config = dict(
    num_hidden_layers=15,
    num_attention_heads=3,
    head_dim=64,
    lr_mult_o=0.995,
    max_seq_len=768,
    max_steps=10212,
)
MLP neurons of a small language model. Each row is named by its layer, matrix (up: input weights; down: output weights) and neuron, and shows model dimensions 16-79. Each number is 128 + 32 x the weight over its row's rms, rounded and kept within 0 to 255.
After each neuron's rows, "fires after" lists the tokens most often just before its 100 highest values on Wikipedia text that the model never trained on.

L5.up719 [142 111 114 117 167 149  94  99 115 143 143 147 145 127 126 165 136 175  44 121 154  98 146 144 106 117 137 118  82 150 108 113 120  67  84 168  93 122 176 169  77  63 165 199 155 134 119 144 144 136  99  94 162 101 136 184 168 132 199 127 144 153 183 129]
L5.down719 [111 171  88 136 141 157 139 130 111 114  88 113  90 177 158  47  75 120 107 177 118 119 144 144 120 136 131 152 132 173 159  81 153 145 181 130  82 143 134 102 140 132 175 156 155 169 161 159 169 104 155 102 107  78 158 157 112 101 140 150 162  89 133 157]
fires after: " that", ",", " and", " but", "'"

L7.up54 [102 116 126 132  75 139 151 152 107 128 138 110 151 100  71 133 146 145  82 135  67  68 121 109 192 126 168 153 185 121 188 128 163 160 160 151  70 171 138 108 174  95 122 166 110 156 151 106 108 127 130  94 167 138 169 130 206 140 143 162 120  60  70  88]
L7.down54 [ 96 110  90 132  83  94 165  91 127 120 100 145 106 131 129 165 157 203  94 147 146 168  29 146 125 142 137 126 131 169  87  39 176 150 120 135 108 128 165 110  88 126  89 137 105 101  98 162 136 110 118 135 192 150 156 140  48  71  92 135 160 112  97 120]
fires after: "\n", " Candidate", " Rank", " Season", " Year"

L8.up77 [112 141 110  82 118 164 181 108 122 114 125 168 189 148 129 150 112 151  57 104 138  68 159  90 131 117  82 106 210 133 116 136 169  95 104 128 129 132 126 161 144 136 137 140 100 137 124 127 149 185  70 123  86 145  75 123 118 151 127 138 119 129 146 165]
L8.down77 [129 161 127 152 155 160 153 139 133 159 184 124 146  67 105 123 106 137  85  66  83 162 111 140 143  94 136 133 100 136  59 178 145  62 155 156 162 132  73 176 142 115 165 116  69 124  86 105 107 129 134 135  81 158 112 131 104 155 130 133 123 164 153  83]
fires after: " ", "\n", "1"

L8.up292 [147 114 183 124 197 110  92 117 133  58 145 128 113 101 149 162 139 125 104 171 186 129 121 113 177 142 149 146 109  84 165 149 155 170 155 162 148 140 177 134 120 147 129 131  92  84 110 102 192 136 107  92 151 193  85 124 146 138  91 141 116 143 149 101]
L8.down292 [ 43 144 130 150 161 113 138 142 185 129 126 185 111 120  80 117 142 112 107 109  97 192 153 126 144 156 114  85 143 154  93 183 150 128 122 138 129 107 103 123 188 178 159 115 177 154  87 100  98  90 135 132 157  75 111 118  52 115 106 106 109  97 111 112]
fires after: "1", "5", "2", "3", " o", "4"

L8.up667 [170 177 108 170 110 125 111 176 125 136  88 109 121 104 150 160 127 143 177  93 104 145 141  93 164  94 163 114  98 127 171 139 105 127 159  89 159 142 140 118 150 139 183 162 119 168 160  53 167  85 134 162 164 125 103 110 123 137  99 117  99 126  78 141]
L8.down667 [140 110  90  97 134 108 129 109  84 114 103  91 122 161  70 101 154 156 158 129 126 109 133 162 110 148 129 132 138 135 107 144 159 136 129 158 166 152 149 111 167 192 157  55  88 147 124 176  91 121 176 142 177 119 108 157 114 156 120 136  87  71 141 124]
fires after: " U", "7", "4", " O", "U"

L11.up232 [132  86 138 121 142 181 188 138 120 235  86 107 150 197 126 123 131 152  35 105 123  79 151 113 155 136 117 158 164 137 143 101  95 130 172 135  87 129 155 141 134 141  84 137 173 121 113  82 141 130 119 113 125 121  47 115 111 150  93 134 135 171 156  96]
L11.down232 [158 126 114 128 135 160 180 140 171 121 145 128 137  86  58 144 106 159 102 134 165 114 115 136 168  66 146 122 114 117 128 132 119 153 138 104 125 110 163 137  88  93 113  77 142 129  71 134 123  81 121 135  81  95  56 142 157  76  77 122 150 123 171 166]
fires after: "\n", ")."

L8.up347 [225 120  89 104 149 174 140 187  80 152 131 167 134 142 119 165 139 147 107 167  55 161 182 134 109 167 119  74 167  98 135 177 111 140 148 149 131  43 123 125 104 192 161 128 102 130  98 118 106 108 151 119 123 174 138 153 104 108  91 137 118  83  97 117]
L8.down347 [149 169 147 136 151  88 100 130 163 126  62 101 127  94 146 118 137 161  57 148  84 121 136  94 160  97 150 127 172 133 182  96 165  89  98 185 123 149 150  87 157 105 153  94 118 120 143 139 117 158  67 130 122 134  98 174 108 125 175 144 141 117  88 129]
fires after: "-", " (", " sp", " un"

L11.up412 [152 127 160 127  91  89 179 114 104 117  74 177 116 178  98 115 109  92 123 207 180 116 176 132 129 145 165 119 138 125  95 162 109  78 115 106 129 110 164 137 177 116  86 127 113 207 117  46 132 115  75 135 125  96  88 113 107 118 100 115 122 114  80 113]
L11.down412 [ 50  96 103  82  75 152 138 157  81 126 116 150 106 119 105 142 125 169 102 164 125  81 110 160 114 216 154  86 155  96 139  88 120 131 149 147  79 148 164 115  95 122 130 107  87  81 131 135 111  88 107  93 130 171 110 101 176 148  77 103  85 134 112 153]
fires after: "\n", " \"", "-"

L7.up452 [122 135 138 145 109 145 159 179 133 194 148 226 162 156 155 156 127 119 115  84 125 179 137 129 123 122 104 112 147 163  70  76  96 143  97 146 130 149 187 123  96 122  73 130 134 112 134  95 119 191  81  98 141 148 134 106 208 159 143 138 145 119 145 108]
L7.down452 [137  93 124 110  78 147  95 117 147 130 150 185  95  97 149 117  59  80 111 100 102 130 154  88 140 146  93  95 130 129 206 148 107 112 148 182 118 143  94 125 179 153  68 114 120 178 103  99 166  95 155 187 111 154 142 122  86 204 162  76  97 149 137 143]
fires after: " the", " at", " a", " had", "At"

L11.up765 [128 114 141 129  58  91 106  89 165 140 134 109 128 158 113  98 120 117 121 106 115 107 134 140 138 177 190 152 176 170 165  98 138  96 136 152 107  65 150  93 156 133 195 105  92 120 170  44 107 147  93 133 124  81 142 141 103  78  95 138  96 171 139  93]
L11.down765 [131 139 139 113 129 144 140 169  78 147 121  54 103  55 171 114 170 131 105 127 121 177  79 163  97 170 121 126  95  74 124 136 179 149  66 133 161 106 141 109 166 175 130 139 106  83  85 155 112  94 119  75 100 191 145 125 154  97  69 158 102  96 108 156]
fires after: " \"", "\n", " and", " (", "-"

L8.up518 [111 106 158  81 175 118 154 115 119 166 138 136 109  90 128 173 178 109 169 163 135 112 165 124  97 162 138 114 139 118 131 147 102 124 186 160 112  84 139 145  99 120  89 112 101 111 111 191 119 150 159 129 174 166 163 105 137  67  98 106 134 172 163 139]
L8.down518 [172  96  84 140  74 106 106 136 157 159 117 114 165 170  79 119 106 121  86 137 133  91 129 115  71 119 156  84 176 134  99 206 155 155 154 133 141 110 106 117 118  86 120  95 173  78 125 134 132 137 112 173 151 200 142 132 115 170 159  88 108 117 107 107]
fires after: ")", "1", " is", " he", " He"

L11.up94 [128 163 141 161 124 146 186 128  72 137 107 151 124 160 161  93 113 143  98 155 143 192 125  75 127 122  79 134 162 149 114 141 132 141  96  95  90 203 133 124 151 129 158 126 132 139 166 119 118 104 137 123 134  92 105  91  94 118  97 159 134 155  66 161]
L11.down94 [161 102 111 119 172 149  87 174 127 166 129 148  95 123 113  97 201 127 119 126 150 104 161 132 167 136 147 128 106 158 161 116 160 173 158 131 124  87 140 164 101 112 156  71 104 208  84 131  84 153  83 118 141 106  87 140 135 126 191 165 112 128 125  98]
fires after: " ", "1", "3", "4", "5", " U"

L8.up680 [130 195 155 142  83 116 154 138 132 151 157 113 154 120 137 197 112  93  89  77  95 117 180 111 158 122 105 155 156 129 105 104 135 150 101 150 137 136 120 120  93 103 128 156 164 167  96 107  67 142  99 193 149 194  84  77 165 157 111 113 175  80 157 142]
L8.down680 [118 112 108  89 159 110 152 135 120 164 128 118 102 163 126 101 137 149  76 105 145  99 125 161  95  50 187 110 161  52 129 151 134 141 122 189 114 110 107 100 181 155 150 131 145 106 123 157 190 142 169  96 172  95 162  87 125 164 169 162 165 125 100  81]
fires after: "f", "b", " F", ":", "w", " f"

L8.up382 [149 143 176 159 183 155 166 176 117 110 150 106 140 100  87 202 101 100 127 129  81  91 163 175  92 121 139 121  92 105 200 192 105  96 151 152 128 159 112 108 157 100  96 123 110 124 198 132 102 151 114 185 156 161 118 140 129 141 115  70 128 175 212 160]
L8.down382 [154 110 103 111  97 125 138 129  97 159 129 108 164 155 195  54 117 134 161 120  98 124  95  85 163 186 142 138 125 193 103  87 170 151  96 155 127 116 145 118  94 117 128 158 146 127 132  58 158 138 147 146 132 126 147 113 123 130 128 108  73 162 110 105]
fires after: " is", ")", " —", " there", " W"

L5.up658 [187 137 161 118 146  57 105  86  31 130 119 122 115 116 130 181 148 105 106 106  89 150 153 169 159  93 148 113 163 111  73 106 139 143 133  96 187 113 133  75 152 169 126 123 142 166  86  61  63 135 154 104  94 104 112 135 120 130 183 151 142 121 118 120]
L5.down658 [115 114 132 132 156 114 164 133 117 173 134 155 137 132  69 192 138 174 116 156 129 117 135 152  96 112 136  89 168  89 138 114 101  39 167 180 191 166  96 168 108 152 128 137 147 162 127  99 109 107 135 170 160 123 121 110 103 214  67 104 146 171 120   7]
fires after: "-", "ar", "/", "6"

L8.up26 [113 152 133 123  95 135  98 108 132 116 108 181 138 166 136 104 156  98 105 197 143 111 176 121 132 111 178 206 131 156 103 140  96 156 111 148 145  76 111 198 148 127  39 107 102  97 149 129 161 113  95 140 118 137 157 161 157 134 112 141 121 142 111 119]
L8.down26 [131 110 114 144 106 138 131 197 134 108 117 132 139 165  95 104  94 162 128 167  82 140 133 146 138 140  91 105 145 164 120  99  94  58 136 171 100 181 137 117 163  72 211 121 142 127 158 152 123 104 119  85 121 119 120 109 152 150 106 119 127 180 128 145]
fires after: " Ro", " cl", " qu", " gu", " Gu"

L8.up579 [142 173 134 138 135 149 141  80 135 132 122  84 105 120 157 136 130  63 162 134 133  66 116 167 109 129 100  94 177 144  99 104  47 130  95 158 145 126 105 146  88 119 113 161 160 133 107 113  48 153 169 154 131  82 161 122 157 174 186 117 143 168 134 141]
L8.down579 [111 107 114 130 144 150  91 168 178 186 103 146 112 161 124  87 129 131  77 156 146 136 131 110  48 164 123 128 157  96 149  80 161 170 108 131 109 111 141 151 122 115 109  62 168 115 127 175 124 151 147 119 175 125 153 160 126  72 104 114  70 169 104 167]
fires after: " Le", " der", " le", "f", "pr", "We"

L11.up481 [141  91 148 117  91 114 127 171 133 169 133  95 175  95  91 160  78 129 115 104  96  60 124 172  62 125 126  98  85 148 115 186 126  72 145 136 103 124  98 162  66 157 125 143 185 131 152 152 142 119 106  28 141 132  80 142 141 102 153 126  79 190 121 131]
L11.down481 [164 168 127 108 125  71 135 122 152  76 113 220  88 110 133  88 163 149 115 130 105 202 109 125 154  79 136 170 137  62 129  59 108 144 147 112 152 102 126  83 121  92 157 127 128 147 120 158 110 133 148  61 150 145 144 156 143 166 197 112 133  93  53 115]
fires after: ",", " and", " of", " that", " which"

L8.up522 [ 60 209 121  87 123 136 173 107 154 160 136 124  93 169 158 164 168 139 126 167 173  92 119 115 136  98 138  85 185 110  88 151 133 177 161 124  81 151 154  96 154 131  98 126  90  84 145 120 144 106 143  88  62 137  88  61 174 105 130 143 191 163 100 146]
L8.down522 [138  48 136 128 156 116 171 163 118  81 111 100 124 132  76 177 162 168 122 117 116 166 115  94 132  55 124 117 170  93 114  95 103  57 124 168 152 106 132 124 114 145 108 194 164 161 128 155 114 150 124 123 181  93 139 120 112 169  95  82  79 165 106  94]
fires after: " ", " of", " |", " v", " S", ":"

L7.up602 [153 156  89 147 105 123 133  96 141 124 191  99 127 169 114 105 143 136 126  86  82 122 113 144 109 144 121 151  91 116 149 127 158 148 137 160  82 138 125 117  53 184 126 100  83 184 157 116  74 147 109 136 157 156 112  93 142 123 136 106  76 179 184 125]
L7.down602 [ 89 189 164 142  97 128 161 150  93 155 140 123 109 130  98 121 137 120 112 102  98 111 170 133  71  67 124 142 130 159 122 118  86 130 196 118  97 154 106 105 105 144 163  75 163  92 135 165 125 162 130  68 152 156  65 156 111 114 129 128 168 118 142 152]
fires after: " under", " Al", " al", " Or"

L8.up310 [120  79 150 131  78  78  72 173 120 115  60 127 135 101 125 197 100 163 102 138 144 139 133 160  91 202 184  99 130 118 115 148 139 117 140 107 170 172 126 131 111 155  86 142 151  75 127 171 111 171  52  87  84  89 112 107 149 114 102 129 127 175 156  86]
L8.down310 [114 142 102 123 152 135 152 168 201 117 157 148  88 151  98 119 141 114  84  80  93 135  79  71 138 114 129 145 150  56  82 146 157 112  85 125 109  74 107 153 154 145 125 123 141  94 106  79 150 100 176 104 131 116  97 143 141 163 150 111  99 115 125 149]
fires after: " was", ",", " had", " as", " is", " "

L8.up603 [154 137 178 123 123 105 135 131  97 157 122 140 128 121  96 145 188  93 133 104 127 133 122 118 139 196 121 124 123 160  76 107 103 137 169 123 131 122 149 155 173  93 141  84 135  95  70  57 104 117 152 188 120 146 102 106 196 104 103 119 159 101 138 151]
L8.down603 [ 78 162 143 121 126 134 119 147  95 136 128 167 109 140 170  81 137  83 109  94 145 142 120  52 124 107 173  82  81  76  76 103 111 181 119 134 158 117 106 156 159  84 121  99  76 138 159 140 110 162  89 188 138 157 183 112  82 111 123 137 162 106 183  88]
fires after: " f", " F", "F", "f", " E"

L3.up316 [102  96 171  87 118  70  87 185 168 199 129  96 148  90 161 144 151 131  84 158 127 133 121 142 160 204 145 159 163 120 150 135  98 184 142 155 187 144 117 203 154 137 109 120 124 135 165 162 146 110  84 123  70 140 153 107 146 135 136 139 159  79 132  86]
L3.down316 [137 134 145 195  69 200  40  83 156 121 104 118 111 159  86 152 108 170 144 161 112 101 148 147 145  84  92 166  64  91 147 161 156 122 160  76  83 171  44 144 162 124 127 128 103 115 112 113  98 133 120  87 132 191 132  80 145 132 134 120  61 157  78 120]
fires after: " an", " a", " the", "f", "-", " \\"

L7.up476 [199  82 146 102 173 127 105  84 129  57 120 151 121 112 126 115  28 138 102 162 139 210 122 144 119 114 135 114 146 131 233 176 163 119 125 115 116  76 118 129 159  84  88 129 139  98 141 140 158 121 135 156 128 111  35 163 105 166  81 121 181  80 142 142]
L7.down476 [115 129 157 149  91 125 165 186 108 102 132  77 114 143 106 163  81 101 111  86 131 141 114 124 143 121 120 108 103 136 149 123 119 180 124 173 156 116 159 138 141 151 116 171 107  99 133  98 105  98  54 124 123 156 160  82 168 138  97 121 157 143  86 179]
fires after: "1", " de", " "

L3.up307 [106 108 183 107 139 157  96 145 149 116 142 113 120 143 135 116  85 109 168 127 130 157 174 144 146 154 121 118 149 131  68 180 142 134 140 160 140 172 142 176 133 150  70 120 110 102 179 164 115 146 112 144 186 138  89 184 129  59 118 119 183 168 159 185]
L3.down307 [125  84 112 122 139 147  55 171 176 100 150 111 122 150  64 130 131  87 138  91  97 193 135  86 140 109 188 129 141 142 123 108 178 143 129 100 149 145 176  78 105 107 123 192 153 136 143 121 135 185 189 150 103 188 138 101 121 159  63 171 150 127 119 141]
fires after: " |", " the", " Z", " a"

L8.up474 [ 99 138 143 130 145 141 134 112 120 126  51 137 136 126 129 128 129 108 174 173  73 135 116 147 149 183 126 119 123 160 141 135 101 134 138  86 161  74  72 120  77  83  86  41  77 130  98 157 117  93  96 169 125 189 143 143 113 108  67 137  81 117 111 159]
L8.down474 [132 196 114 117 105 123  94  80 127 103 103 128 158 150  99 108  87 130 128 154 163 127 215 130 159  97 107 117 151 121 128 146 152 144 116 111  92 103 126 128  69 113  80 139  60 152 118 104 184  89 133  95 118  68 144 155 123 163 128  86 171 109 117 169]
fires after: " b", "A", "B", " gu", "3", " U"

L7.up101 [ 66 122 123 134 111 111 105 160 145 147 145 191 163  96 152 181 114  41 147 147 119  93 107  83 156 124  72 164 123 148 123 140 135 131 160 121 116 106 171 112 143 182 146 186 131 152 129 139  71  67 162  99 138 117 109 109  64 178 149 146 157 144  88 116]
L7.down101 [105  94 112 115 182 157 111 166 127 105 141 139 116 158 153 109 148  88 184 139 125 134 153 144 123  27 115 117 121 116 161 162 119  79 137 147 116 147 120 139 132  81 111 143 207 133 195 107 124 150 181  28 181  93 180 139 157 128 159 127  96  91  94 106]
fires after: " in", " of", "p", " m", " mi", " "

L8.up311 [ 95 149 101 131 128 142 152 138 104 103 124 138  99 131 154 159 129 121 165 152 117 111 125 106 160 111 153 121 142 110 111 110 135 132 113  61 140 120 155 100  99 119 133 171  72 148 100 138 218 105  23  98 131 120 101  84 110 117 118 169 101  78 119 175]
L8.down311 [ 94  98 183 131  68 107 151 182  90 153 114  98 126 139 173 124 142 194 159  93 110 125 119 122 123 145  91 103 115 105  80 141 104 111 102 147 143 119  83 105 113 152 136 130 149 139  66 173 111 134 121 161 203 125 165  90  82 178 143 145 109 134 156 177]
fires after: "6", "3", "9", "7", " par", " Par"

L11.up197 [158 113 147  65 161 114  98 139 123 186  94 139  86 248  93 131 128 154 145 163 102 118 149 118  88 124  34 156 128 138 135 122 150 137 115 203 121  95  45 118 115 113 162 139 130  72 135  81 121  84 104 144 136 143 104  39  90 127  79 148 176 108 154 142]
L11.down197 [156 149 132 134 109 128 125 129 132  56 136 141 193 131  86 125 105  98 129 118 136 111  98 188 153 185  81 122  92 111 112  91 164 146 138 211 130 130 111 106  59  97 194 135  56  86 174 211 116 138 161 138 152 105 169 141 104 106 158 131 167 101 114 149]
fires after: " ", " conf", " and", " co"

L11.up329 [108  73 162 101 127 103 102 125  56 112 152 118 162 116 109 201 194 110 141  47 140 157 148 147 169  83 134 146 137  59 148 181  76 103 193 110 145 163 171 108 147  96  56 127  94  62 130 115  89 140 116  76  90 163 141 111 144  98 159  86 107  84 140 101]
L11.down329 [133 116 143 107 104 120  70 219 116 135 150 139 113 154 106 119  97 132 111 136 172 146 155 104 151 103 154 154  63 164 163 171 173 123  99 155  96 134 153 170 105 156 109 125  93 176 143 117 128 153 159 116  89 111 126 160 159 145 135 131  81 106 149 169]
fires after: ",", " and", ")"

L8.up296 [115 135 111 147 130 146 163 143 105 174  75 131  82 109 192 122 144 114 126 176 131 127 106 116 143  90 124 184  70 180 100 150 121 186 144 167 117 117  89 121 158 137  79 117 129  99 120 114 159 149  69 132 154 126  86 146 120 188 152 139 109  42 179  55]
L8.down296 [130 130 129 139 141 148 109 151 130 182 144 115 103 126 129  59 134 168 109 114 138 174 123 153  75 105 141  69 142  89 162 153 104  96 129 146 163 158  83 169 133 155  83  80 135  42 127 116 114 130 113 108 126 116 129  86 144 123 151  44 121 107 162 123]
fires after: " as", " made", " his", " post", " semi"

L11.up261 [159 121  98  93 145 144  96 148 167 124 106 125 160 169 155 138 133 125 106  98 124 160 160 164  72 142  89 182  97 116 140 149  86 133 148 173 128 159  85  83 137 147 146 121 126 137 226 150  84 147 115 115 164 195 113  81 145 196  90 111 115 145 117 144]
L11.down261 [ 77 126 133 113 141 146 117  99 119 110 192  61 204 132 172  85 134 108  92  87 115 150 117 123 138  98  73 151  96 137 113 130 180 114 124 111 142 124 202  55 121 137 157 139 225  97 130 106 163 174 147  83 161 130 167 173 146  92 163 103 145  59 154  75]
fires after: " ", " W"

L8.up727 [138 118 118 108 124 135 114  92 147 177 156 117 157  87 123  94 118  92 114 211 137 110 173 184 116 106  89 135  96 160 136 193 138  80 184  95  75 145 125 232 118 125 145 132 127 161 160 107 155 167 133 167 126 174  52 113 125 134 126 124 123  93 153  90]
L8.down727 [123 155 213 147  77 111 209 146 130  94  82 146  96 131 141 183 132 155  88 125  66  99 149  84 114 125 125  93  92 155 100 132 143 145  99 128 182 119 103 133 120 123 183 106 150  82 121 108  58  64 136 139 137  73 200  97 102 108 113 167  85 174 111 103]
fires after: " Al", "l", "Al", " al", "t", " As"

L7.up395 [175 117 104 166  81 133 148 127 169 192  70 168 139 178 145  94  90 112 151 206 158  90 148 125 136 148 173 123 119 194 120  64 112 102 146 145  96  83 167 129 156 146 124 112  81 143 160 175 107 142 125 144  89 206 147 111 138  68 130 100 130 128  99 138]
L7.down395 [123  98 104  74 132  85 146 128 131  99 110 154  99 113 152 137 105 132  90 181 127 166 170 140  93 116 129 122 185 122 144 130 128  96 112 177 142 143 176 131  90 184 165 141 155 123  83 148 135 134 117 106 110 100 134 153 136 122  98 142  88 104 174  33]
fires after: " the", " The", " early"

L7.up428 [160 109 115 114 157 132  96 126  88 118  97 183 127 162 178 127  25  95 197 121 128 129 162 152 165  64 146 117 123 208 157 176 126 143  86 117  87  95 136 143 151 158 138  86 115 141 146 103 125 105 112 151 185  98 137 176 110 162  94  68 115 141  54 160]
L7.down428 [162 105 131  72 133  99 114  36 157  75 128 128 160  90  73 144  89 138 123 168 169  88 121 116  91 126  91 114  48  96 118 135 111 123 155 114 173 142 154  93 128 131 107 134 135 132 102 114 115 131 123 158 122 114  96 168 183 115 142 108 148 210 173 127]
fires after: " the", " following", " every", " per"

L10.up294 [141  87 163 175 101  89  98 135  87 147 110 145 118 131  70 156 137 165 157 159  80 102 118 108 122 155 155 156 133  89 143 158 160 103 132 118 148 159 128 157 119  81  92 121  85 159  75 112 104 147  97 114 108 119 136 128 116 120 139 174 115 150 135 169]
L10.down294 [116 151 115 109 114 128  90 153 141 110 151 113 133 129 120  45 144 127 121 153 110  91  53 100 116 165 133 111 112 106 146 106 153 140  72 136 116  97 153 113 152 182 158  78 149 127 155 112 127 131  76 163 128  95 171 134 103 128  99 109 108 144 146 123]
fires after: "1", " med", " mid", " mat", " Grand"

L8.up180 [140  56 137 134 127  77 120 127  92 142  87 129  99 115 123 143 113  85 125 127 178  99 166 171 152 129 162  77 133 149 130 112 133  98 108 140  86 124 206 104 152 125 168 178  75 162 108  33 126  79  88 122 123 122  86 152 128 105 105 152 194 121 110  64]
L8.down180 [103 103 150 121 100 124  97 187 129 126 126 114 114  88  69 128 159 134 120  95 131 160 133  86 114 163 109  92  85 111  55 122 125 123 145 121 122 131  83 141 105 164 118 130 154 122 146 117 117 102 189 140 127 126  88 103 192 138  76 138 132  94 168 138]
fires after: "\n", " \""

L8.up264 [132 184 137  42  94 159  86 158 126 128 140 108 117 150 141 121  67 103 172  86 120 139 123 157 180 173 110 156 103 185 106  94  75 102 142 174 133 135 136 172 169 143 124  59 133 140 108 101 113 131 138 138 156 212  75 141 130  96 119 133 138 115 199 137]
L8.down264 [104 155 150 113 140 195 113  59 132 159 154 124 133 164 125 145 172 106 132 121  87 136 147 110 116 192 126 124 148 136 166  77  92 112 128  98  86 141 133 116 104 138  86 110 114 165 118 148 116 151 118 118 113 110 168 144 102 121 109 118 138  98 114 134]
fires after: " the", " a", " e", " an"

L3.up574 [162 115 159 133 111 118 142 167 158  88 117 138 167 137  87 143 110 123 149 155 107 109 104 108 148 114 145  89 147 149 110 136 114 183 118  98  88 157 140 171 139 116 112 137  70 148 128 159 148 195 108 128 153 111 153 129 191 124  87 129 109 120 107 168]
L3.down574 [138 165 106 109  85 178  68 132 136 155 105 133 159  89 122 128 104 115  94 142 111 129 128 133 126 123  87 132 148 107  95 137 139 120 109 135 126  96  74 156  67 169 142 133  99 104  79 162  62 101 108 146 130 175 157 105  99 123  98  81 116 134 141 150]
fires after: "\n", " ("

L7.up655 [106 109 193 118 133 112 112 134 208  93 143  95 136  89  67 149 173  42 168 124 159  45 208 140 183 136 151 170 142  97 146 117  90 115  95 135 137 126 127 141 161 136  90 137 186 123 114  71 137 134 170 113 152 136 110  77 102 109 126 127 144 125 157  99]
L7.down655 [154  75 111 121  91 181 184 125 146 114 120 121 194 138 107 115 132 119  70 134 128 146 191 125 137 141 139 108 114 148  63 145  85 100 144 129 112  60 153 153 130 121 159  96 109 128  70  86  34 109 150  83  91 154 127 132 128 176 138 127 161 162 112 139]
fires after: "\n", " \"", "==", "-", " Website"

L7.up610 [151 131 142 117 120 168 128 106 183 147 151 147 199 127 144 102  70 141  94 174 165 119 149 123 165 162  75 104 126 137 125 164 151  81  89 182  78 113 157  73 168  61 142 105  95 116 135  67 180 103  29 181 154 201  99 120 171  91  97  57 106 113 150 113]
L7.down610 [129 137 182 105  37 103 152 117 177 111  80  68 148  73 120 173 175 136 159  95  79 126 159 124 158 103 180 145 119 120 158 141 136  99 140 141  99 102 136 111 140 139 107 148 191 154 146 118 158 172 125  79 132  72  97 108 108 121  98 127 139 125  57 156]
fires after: " ", " +", " −", " \\", "\\", "E"

L6.up189 [175 130 149 120  99 177 168 157 124 172 170 133 113 175 146 145 131 120 156 173  98 142 131 120 159 144 185  67 153 139 143 133 155 156 123 155 125 132 155 141  76  31 161 158 167 111  94  61 103 155 123 109 123 162  45 122 127 170 118 134 152  86 176  95]
L6.down189 [127 155 163 117 151 141 149  92  64 117 116 136 154 101 137 129 126 159  86 148 117 111 121 155 176 109 158  48 139 123 101 113 184 106  64 137 137 159 136 123 136 126 114 130 172 106 148  94 118 172 140 174 161 143  70 194 151 128 123 162 144 118  71  85]
fires after: " (", " \"", " un", " o"